Weights of a small transformer language model: vocabulary 32768.
MLP neurons of a small language model. Each row is named by its layer, matrix (down: output weights) and neuron, and shows model dimensions 224-351. Each number is 128 + 24 x the weight over its row's rms, rounded and kept within 0 to 255. Numbers have three digits each. A neuron's up and down rows have the sign that makes its largest values positive.
After each neuron's rows, "raises" lists the tokens whose logits its output raises most directly, leaving later layers aside.

L7.down209:152130156103134139115116092134153109105124087135109115143120130135140109098127110084170170153125105102071121156135116109144116106122140109135150110134201152092145126107115087111150115127080158144141115136124110128140120153090137123128102132125109137143134122122153100127144108147173146089151108125100138148101099106108134127159137147111126145167164131157116079098111097112084145136130
raises: " districts", " countries", " parties", " groups", " clubs"

L10.down610:134132126145197141140120128108108113135157104098114105129132124129118127154111110130119131134108101132155169111134097116147120141136129104154153126128104127163107099119169115114113108116116144126115116147125149161175125118146144124146128149126120099113106136131168150081142135156105132127147071156115143098138115091162096178071129156115133163123118112101108128144142128113123109163137
raises: "ators", "ation", "ments", "able", "ate"

L8.down320:181123073161172143132166115095153152108104135149127132080121134148156091118101176147080132169143154153140143099145105125102117142157069127090108154128147107128121123104129107096139096134080098092126151167123125191109136129145130097179116136132088113131124088095141143138144125084106116126105090157149136133123100141145104101102098115139135111126135158124111119121124121137150158074103
raises: " was", " died", " could", " will", " would"

L10.down646:115119148122115132150087110144137158157139163114099139190125129079148139135135132088127087113124121136147117117123117117112130069129139146099138096126115140127149147130088116185130114106121116155132069151121148124142150145145123146067135136161087088135137143118107135121147114174095128087123152111104130132113120083113163134137133127164110151150154120122118167150129153091089146129082
raises: ".", ".,", "ches", "itive", "=="

L9.down558:141144118153121136145088177112125141155119088103132116181129127130137092149164152109148125212083120182131134112136157165108128186132160094134122088106125098149122088146143096125092145122159126114107167113145089128112128198121122120165144152139163138137154140158107094130134131147112114150116090146110131105137093090127136104137140151133130148120081129130120127127149113099120130126145
raises: " California", " Alaska", " Arizona", " Slovakia", " Massachusetts"

L8.down81:145112098112097145115165155135158146162150112135114128125086122095113099180119125166132074130133107074105099087126111128168184108145134116154104094130113111139124112052144141157134105106166090125137112137100138106120070150113153147121142105126129111140127147136137120131156125096139157112116105130135116138110107142124155125110157106142172222143115087122140128165121153145119144072146
raises: "ence", "isk", "n", "'t", "ary"

L10.down120:158112101134106184141102123098133116124169101145138118106179152163128127135101132117146127171145111129147140110129153114110154116137140130107087143107120151099148139110138126121134120084171145123117152158107151146128110147115099127156142130152160113148136093124112115110125197113147142138149126099120122140170112146133120111101114111135156133117114117144148144176179112111154139127178
raises: " the", " \"", " its", " his", " a"

L7.down335:111158137113141116119160146183107115141118189138129143133120158159150145112112092111126086114098141122141129144097103135115128120117134134151131133113148143106113101142166110155169132126129125170117106138077107098105150171162118139078131139102150114144096086112107123124116147092099110162137158150122128129144136173090169147119126136148125120136142105139106181118127163160124144117080
raises: " until", ",", ".\n\n", " .", " but"

L9.down214:112168103138135095173152160160117117109076137114157154135138120103161113097135124138127104057108133152135118127136140093096158141127146115125174132152137106183110118151173132116086118118119108111130137123134134109150112086115114124120120128138160110117114111176131128119112144115109120130127111160134105115157140103107161120117113083195125134143108145150116129140137166145110110108127
raises: " December", " September", " January", " October", " April"

L8.down616:095149123098124149147123112159102132088125142141154106139143119110180175120102107103151123081125118138156079138111108152108141125093139121151140124096130155144088103148152095155098130129151095143128139113111111155061104119129152129137138138131144132144098122130150119130158122114107138165139164155166158141118144148139152112120129140156114112138119127131123101142175141125142102120114
raises: ":", ",", " during", ".", " to"

L2.down721:111122147117126151135108151133144133147122137158097130106138133167131146104140105144099124128144074160120073124174102126115100110128092152148127129123116118125095127130164090114133123128138138156105140136136132113137138121128137114139111196132121161127168126166115140124113145106104173120098133145131140121107138123122126114139133123100178122120114129108135153088113085117126102137175
raises: "-", "=", " the", " is", " also"

L9.down65:144131129137186148134143103161123141141144138119094116123110128138145079089162099136114143142122101094140149122143064121080130112089146132111140105155152134134128108108118104143139117104139146154103094149098096142099138140132089113094143129128122079112133157112137122112106112110139157094116131126125159115111122138108133134142091095121077122164174136115093146155105164125130161188161
raises: ".", ".)", ").", ".)\n", ".,"

L5.down629:117111109147115143127147117084133125090138135135100167094108087121136105148125140100093100149104173124112168145075105181156114128099145115136145120178098141169098123125154124112115149091130096122144096193098129101147131135121124145167109108123132095160116100113104130159125158114139133127076105145120114107118152127092155141107136115174108134136125155146128130110123119141141097112151
raises: "%", " percent", " males", " reported", "″W"

L9.down652:097110130114168155113113135113142139116131148124128148118140141144108156130145119138135125113133113135139102117098120121135120149135089122120132129146103162127109155107135114137129136084132135145148138154134174104100149136106114109143123221151143148130126148143127091151136147110112124137154160105096113129139153135140106141125160106091117156083124151085136128157126137168120145132139
raises: " the", " of", " \"", ".", ","

L9.down335:140135151107126134142152117161139127133146146145116144127118118129188141115107122115138129126149114129119121140164121105130135118139128100145111147152120148144152114117126108139136147151119127153122112108104103084108139134134089166132132224119133133140095142126099140165100127110107104151111151171089135118127144181122120145155127159128130108105135116135116132121155121122130142152131
raises: ",", ";", ".", " (", ".\n\n"

L7.down498:100149149113124131115140148168113097101114143157120125150128115114132166118143161113150119157143149114092093121115110141094172087114153146124138135122083143123117143090166157165179071109134105158137121136129133138127121108179166147131118145115135114122115155156100129104163084126129114135122160123162143115138167173107125128112119165116135082140121056119083148120134104138138108148081
raises: " include", "==\n", ".\n\n", " than", "====\n"

L9.down439:100136156111113106132145122087098134092099142128167173093112161145157124132130115119099088123149127117121134134113120135120147099120140160104123119145123107129052107141157154147089129078115150110145097152106109153133101124119117119113111133158124081092145118157168153108108126078160110122082118179107106104123164145140131145124110082122126066135112094108093087125144122154082113130115
raises: "%", " percent", "0", "%.\n\n", " However"

L9.down339:119093129143142116149073145092128094139139120090154138165099128105102099097070131170119150145144134105089152155157133101101101109119138098125104148109125145141111149119114125135103103115161151128088148092136130129068129078128117126107116127103124124175142137165132168117119156102080178112127150142155122084128152125124140140130165126133128110103099122093135111156127121126131105102137
raises: " by", " of", " shortly", " when", "ations"